{"hidden_size": 448, "hidden_act": "gelu", "norm_place": "post", "attn_scale": 0.125, "init": "orth", "init_std_qkv": 0.0318, "decay_shape": "linear", "max_seq_len": 384, "doc_mask": true, "train_tokens": 714600000}
MLP neurons of a small language model. Each row is named by its layer, matrix (up: input weights) and neuron, and shows model dimensions 144-335. Each number is 128 + 24 x the weight over its row's rms, rounded and kept within 0 to 255. Numbers have three digits each.
Before each neuron's rows, "fires in" lists the words (lower case) most often at its 100 highest values on Wikipedia text that the model never trained on; "fires on" lists the tokens most often at its 100 highest values on Wikipedia text that the model never trained on.

fires in: "2", "3", "4", "2002"
fires on: "2 ", "3 ", "4 ", "6 "
L3.up911:122143129089138066128102138084144153110136094120125131101134164078139147113089109136081125103115116143127133103160115116093100133138153134150094184122123089121137091122134106080144159120094105151146149084076156106143151144102166169135152113133151102177143095120096133150114149134094142148118123131144092133153116123144155143134103124114140152103137161157163117126101130089134093121148144124109143057117167131159145122122119147153144137111156151135146125125143159144109132117126125149174165121070130103106139072095143092117129108126122137152106181141147140125131088166142106143

fires in: "and", "a"
fires on: "and ", "a "
L10.up105:090136166118114138120176166146151138162128135137116106149148163143143169131115137152140190118102137109100110109121109172117153118130100162140117170111101149156110097131134108147119110076135092142154118144105109126152150143149158112101134128133084130105122097103070147134109091111125139119128139139142106142134122127121142085062140150163106136145168102152167140123123130126134149064141123141145118145126153121120139157170089175140159130129169129047084114113132165089125132140128193172153138095130141094100123145158114144152100098120154097119142122139126103107126137112159159139

fires in: "of"
fires on: "of ", "ick"
L8.up373:114087132147151083121146081110121068144131111147117125151122097146111090119110118144137107119159106134158120150117135111158107153158173131115097162120148158124105094144091130127110122198125128126071130166135120131106139148150146088123159106140138120148130151142111136094113156109125147120132125077154127140158169110112139134146120105158097140115122126117095093138117139112122132127154127116156122131135145157092117143157129130143108183180131115160159175134187148109075141175136157099113130124110084151117132090124128086122094102117162166148131120133163132114127089116094080110

fires in: "to", "for", "being", "a", "in"
fires on: "to ", "for ", "being ", "a ", "in "
L10.up129:086100134128143120078144130119151123151107142115080091099098120089156150148096136089129169134119121123140106097151073154121123096160117096143156112141108163142130147151138112164141121107176117124157124150080145127132138165147151134143165114122089154142141132129143143135093123135135108135136156126115130147133127172112141121150128187130130106090118106152159134152116107086131140090172095084149117152158140098108145145169125132108150066128127188193091114124100151137117133119119158166138105097140125127107113148097120109139110109106116137148105136100149166116142156144120119123

fires in: "is", "are", "may", "to", "and"
fires on: "is ", "are ", "may ", "and", "to "
L3.up333:129128153143124145103089177121150114108092150123101107124146142115161154122113137113170113128112119125145084096109128152132139120166104091154143127064144119153147122077178104102082085128138118106137118125130098105098180131142070108114111139156125124131108111111129093163125153107123143117106078100143164087084121117174122158141119149160159093131123136136170106140154149122133151171119193128148171137155149168118144180135147143152150127142155147106124153118120181116115093175130131120121106107087110105139134136115117113149139142078134133140163121126147121150141127117123146067

fires in: "party", "association", "society", "alliance"
fires on: "Party ", "Party", "Association ", "Association"
L3.up350:127158112127099130135132115114134093130141109115097131145153140105155159162117101107109107105140176105137126166073143149147130124105131144121104118149102158133147146134166152171173154128108107089105174124119156130084128149136111133139148171181101114120115105098111124134151118170127142143099194135105176115095107129122164154103095141115140124156144114149110120109173133114120142119143122151123122124111180114113132135145077114119114116092099137156106159142126070132154125071162130128142129124138130151160125134167087104139119122156139129088142139120132143127151107146128140156

fires in: "of"
fires on: "of ", "ton", "ma", "arm"
L3.up844:144111097121144104108150154135051101113102095158141096110163123132116111174116130181133100168097150152162133113128124135123079156093110126092151120167109104113135130087127116126109101121114145108139123134133162127131102091133141087138127137167182103090131141106119117144162119144132143162140132148125135084146096137132151094140150119112133115142162122188122137098089135135118193183113080120114138139162135161153100107164148139136130165138149140119127105116100162101151164156112133131100137110130199126107110164131127131125116159118164153150118096138159173137114116139125095093

fires in: "of", "few", "other", "hundreds", "most", "the"
fires on: "of ", "few ", "other ", "s ", "most ", "the "
L10.up1174:123135093117140132092130062129128098166109156151111096117149120105090109129126116120127166117121142143115117100109149175168110185154116103102116128129103100158124119182119120132135147145138143131104114120149132101124113129108150133139107141114118095106131110136108114156108132126102117136113142082122132138129102105097164092108073095060132143124093135116164142109098132141120113162130153102175120077143164142106108140128088135133164167150146123166094095130137122152134132111135125134138123126122101112156161118148148184130138138098146142088063153130164131110140105108120112114

fires in: "an", "a"
fires on: "an ", "ar", "a "
L10.up436:129136140127109124139126079189134134132130080138095107107142111137071144118118147126125133167135140135118112104132098128076136144109126193159110122135165108104094143132106154132140121165129124102146142137159132098128155162124120167152156104114134086085137116155151116140140129149139133137136086164085134137144145097143075148123079156107141137166113186129155123116090135110110117090117106098137142107140117141130094101113116173130094126191158122120130128119124140158172100126149121112209192119129121112111163120116115111147135118116127124154154139121118128138157122117121100147

fires in: "had", "has", "its", "having"
fires on: "had ", "has ", "its ", "having "
L5.up446:125084114151111104083140131089092112102090120110123162114129062167141173136126136109139132133104120141120131109095125095131144149151094167135156103157148133110154127113100114171148098158149151140128140077140120125093126152107113121121149122127122137105122145115114115109132135157133109145135192105126128172145172104085130120112154133063118152148106073150177118120054112122142130138126134114115110125145118137125128088095119144116129142126150108096163101115100161165101105143161164117118147113139101152137140128122112127121129098119135135139102153137084151146169095079150086138

fires in: "has", "had", "have", "can"
fires on: "has ", "had ", "have ", "can "
L5.up1459:134118123148126145116132150168106114114139080089109109138143123130087166135137137135166104140121115152124124088115111118128101064161080111097119163160123110144168188122155132155150127139122142113084181147125093129115131103116112116110146073071164148155155123107151122138136109172108088124133146141168130109118144125117141121136138111125188142121135112141133132152098102134155147124158175126141120106140097138134108158125174147101103127130154145111070149111134137136145140141116135143118138101120124078116125162154159125127112112148075096116095112160086077197127107093112118174

fires in: "0", "one", "a", "of", "most", "s"
fires on: "0 ", "one ", "a ", "of ", "most ", "s "
L8.up956:113118120117110113105173187097127125146134124143108129130111141131105068125120181141117060113113118117144124148119112115085141116112133164102121118101092076132146103085120116145107119132089138135169105119094110122122106115080153156120162130136121132165099126175155142169142109162089144167126151127137142094122104124135146070124122144124073124126110166128132148096140143134126119121138131128125087144088143144131109148118104137148165096152140168131094140151134139123116124155135160100151141099104142115140111077139130140127131122144129153125126144157115129080134142099137118138

fires in: "to", "personal", "of", "with"
fires on: "to ", "Personal ", "of ", "with "
L8.up1392:159117130115169107125155159165138118107111149133127134107104131109054103076148121133155090131180110096163135108169100126166116105125130110126099157158097139124122152083141146074136110115132146163145148142121127125160131158091133134127160127131131124118130114115145112121105108125157138167118170129088162059122099115127125117055124113155125131130132096148133128117103126083116118108142143096082190122115161119132089131166187120132123130125145120094167150112123109149144108136139141149129144081121140153127172133136125110088083124115154122114133122136142173159117167080157147095

fires in: "a"
fires on: "a "
L8.up468:137161140123114114107148123163105117131103109149133125110143116152095127123106135166128121092122168139108093140127108095098133111077143118131113140108142135115131188110126111160139149148079149124123143101083096115113199123130127131117130156130137075153153110143146132138118091107120107143136152142152174131107121104163152126123106154133095135101105160141111136135173148156105108119129126161135130113131117120108157131137154118072102110127126141126120135145135088144118142107105133117173153139094059160097111109152102127157131157171131148143119136178106137076113118128074128126

fires in: "between", "to", "on", "with", "in", "for"
fires on: "between ", "to ", "on ", "in ", "for ", "of "
L10.up1304:138143121145122217117159161147132135116107124137121152135082130167126123162055121131121103126105113174151133111158165128122116189113122135117116135133144131144058106138138112136154151163186113152104139115110150144140153096147171110081128124092128132136132120114101130101104156133104154123119149119142113112128138149075140128150147123142164105134111170153165140127100109109092124116156134138091178107130167121118096171129141095127161136157122117154115104173121101148177139102112155153113134100144125130118122090129109090148095131138148086154115173133098113109134121151119131145

fires in: "of", "part", "to", "member", "for", "district"
fires on: "of ", "part ", "to ", "for ", "member ", "District "
L10.up648:153139143108111097098117099128126149125130124126116141113122125160118149129111089139149136090124101156147082126121137170158118120127102158117159131146110127139111142169127152136136135136165076125088130138132076123118106088114150162131110125099159151144156101126141149122113134165114089100124114110099159115102122118048114138147139111109147112162098187172100127161144094141131105114132109159082173153111135137113137133110093111146143084133119134109095129125116167143121132161135127078103182122101164121112138131128160106156161135142129078171141137130173123132158124145173116123

fires in: "have", "has", "we", "had", "they"
fires on: "have ", "ave ", "has ", "had ", "We ", "they "
L3.up1499:130132180133122150136109155108140131127147114104110117148145089132144103141146126151133150120149134131141120133083140125137138142104138140149099144133136175133116148149135110118161095160130067121113147109086149122114136088127170145142135114157105130122141098092090129178162150134115099156152190169131157148095117142122124177124147154132091156121091119155115112115082114128163133137125114112114144103138115077108130145125123125107150142104107090109159066157105088133119140109185160123092101159098125069136161148089098152112152119095085132126095124150117170145141174176151103146

fires in: "2", "4", "first"
fires on: "2 ", "4", "2", "4 ", "first ", "t"
L3.up1524:180132101130140102105115102139166120117112110073159164132127099093116107109135132155138145137135115133080107103110058145120114089126127124158119141182119134149114106093143167102183121121134124134126158117115152117096106107085092124131113125085181121142163129173131112144104095141116118129130157115146099163134149099122168133129065125105086113112138140135116071125098126090111140118124094142115156103159147114146160111118159119130118120108123133137107138108102143131134137169122145140125176065122126066068159126135113122097171156117130148153106116152137110135143100129148112110

fires in: "the", "that"
fires on: "the ", "The ", "that "
L5.up407:122125156154113126159126145136123107137130126113145154092149118150111142167130134148137109084147111126140116139158137106170040137121105136136138112146157145150163148151159134176158114150094143096122114125129155115143094168143108119135135122130134155149139132146122148092136151101162121184120105103140132089122155132165177138159143153148152129130133097142129127166159097104169160143139089095129109141087125115111134135139161144104126108111126159143116098094147075133126151111128126112149097152106155132135107134142103134170091122138115117054114126143115131130139120094138081177

fires in: "to", "of", "from", "into"
fires on: "to ", "of ", "from ", "into "
L5.up66:098119116151135113141161158161161119127121147189140090099123120136130158108102069123100135092198085156126154135146145130137147120119130149105141087164120083143127154125128123142093146119143084108097121124149109134119172137127096150129174118123149168147139139160122150152153140114185121123145111099129112087121154155084116116140129130108116123158130171104106111119117141142147141093104138115161142119161161173124160156085141120152135139130130120087130164115131097125093132111101149109093139133095137097093091122173166163145103129121128126130104106108147177128155078112122200081

fires in: "is", "are", "can", "software", "main", "did"
fires on: "are ", "is ", "can ", "main ", "did "
L3.up1097:090140157134092118134110129127133104110113105110130129121129141101104149098145166171164164138081104148099159121101131117109097075122111113116117075114155085157110153119158152103119108116128129079105125133056189110140125133090092149104107110101139117118093171153130142112122134121130119151098112082112138098109134153124132165117137092123134155093103108124103128165120103108115101142142119108105178131121112169170194154180150091127134091112130195119105098139133146160126136138121132122172082135146128114115109175150118110141089154124105184096162107165124119136100115090119105128

fires in: "of", "at", "to", "azerbaijani", "during", "under"
fires on: "of ", "At ", "to ", "erb", "ally", "During "
L8.up334:104114107121137089095156144151171159125103144104156071101105112129119111129126080073101128140149153100143130107149182147155104165153118107109090158112107143124084150145119150093145157141107147150155144132079145122119126125102158094141152133110094107148164118123079137102108113134103110135119098103119154098113124130154177113111116084106140096115127136111124125135104126101126159095107138114126144143152066139102114133162179151107103123157122104131113145156143134132156163161134164151115085097119158127152115110136127077108155130108154135129107134144122205126122129131119109162

fires in: "that", "part", "used", "years", "one", "of"
fires on: "that ", "part ", "used ", "years ", "one ", "und"
L10.up70:115088177141139109131124144093112119162140117201138098121133111114098099103146129119117129131111127143080092164121146077141117127099187142124137118123124124143117150135122152175189137138096131115099100138093104098166125127145105124131157112127152129103159126142150097143109159121130106099114107159106129119099135127122112134096123155162143150144177125103137130139189136149128078111147134107139123169176095149155170167169153161110154107126128111149153142142125108146098144131158108130135074140124151106134107141146136103147143104156143097078105115140153176119146127095155114119

fires in: "the", "at"
fires on: "the ", "at "
L10.up1199:091147121156093158151158149155102111143159132120145131126146127161145100162113140118144105125093123127121144131143151050132153151136114100121137089120150105179149182125133113131116141168122148152086102130075137103119112122151151107142162131148088137118128112117090140097099121133170157130143168158130114078135115127121158128147139113079106157133097137097092116151124128117135143113134099147132111174153119142141113141153126105133138092119142139147133136083086139083144129103099101141125109155108140150124116196130112156159081088159155145126134095137123107124149145160132136131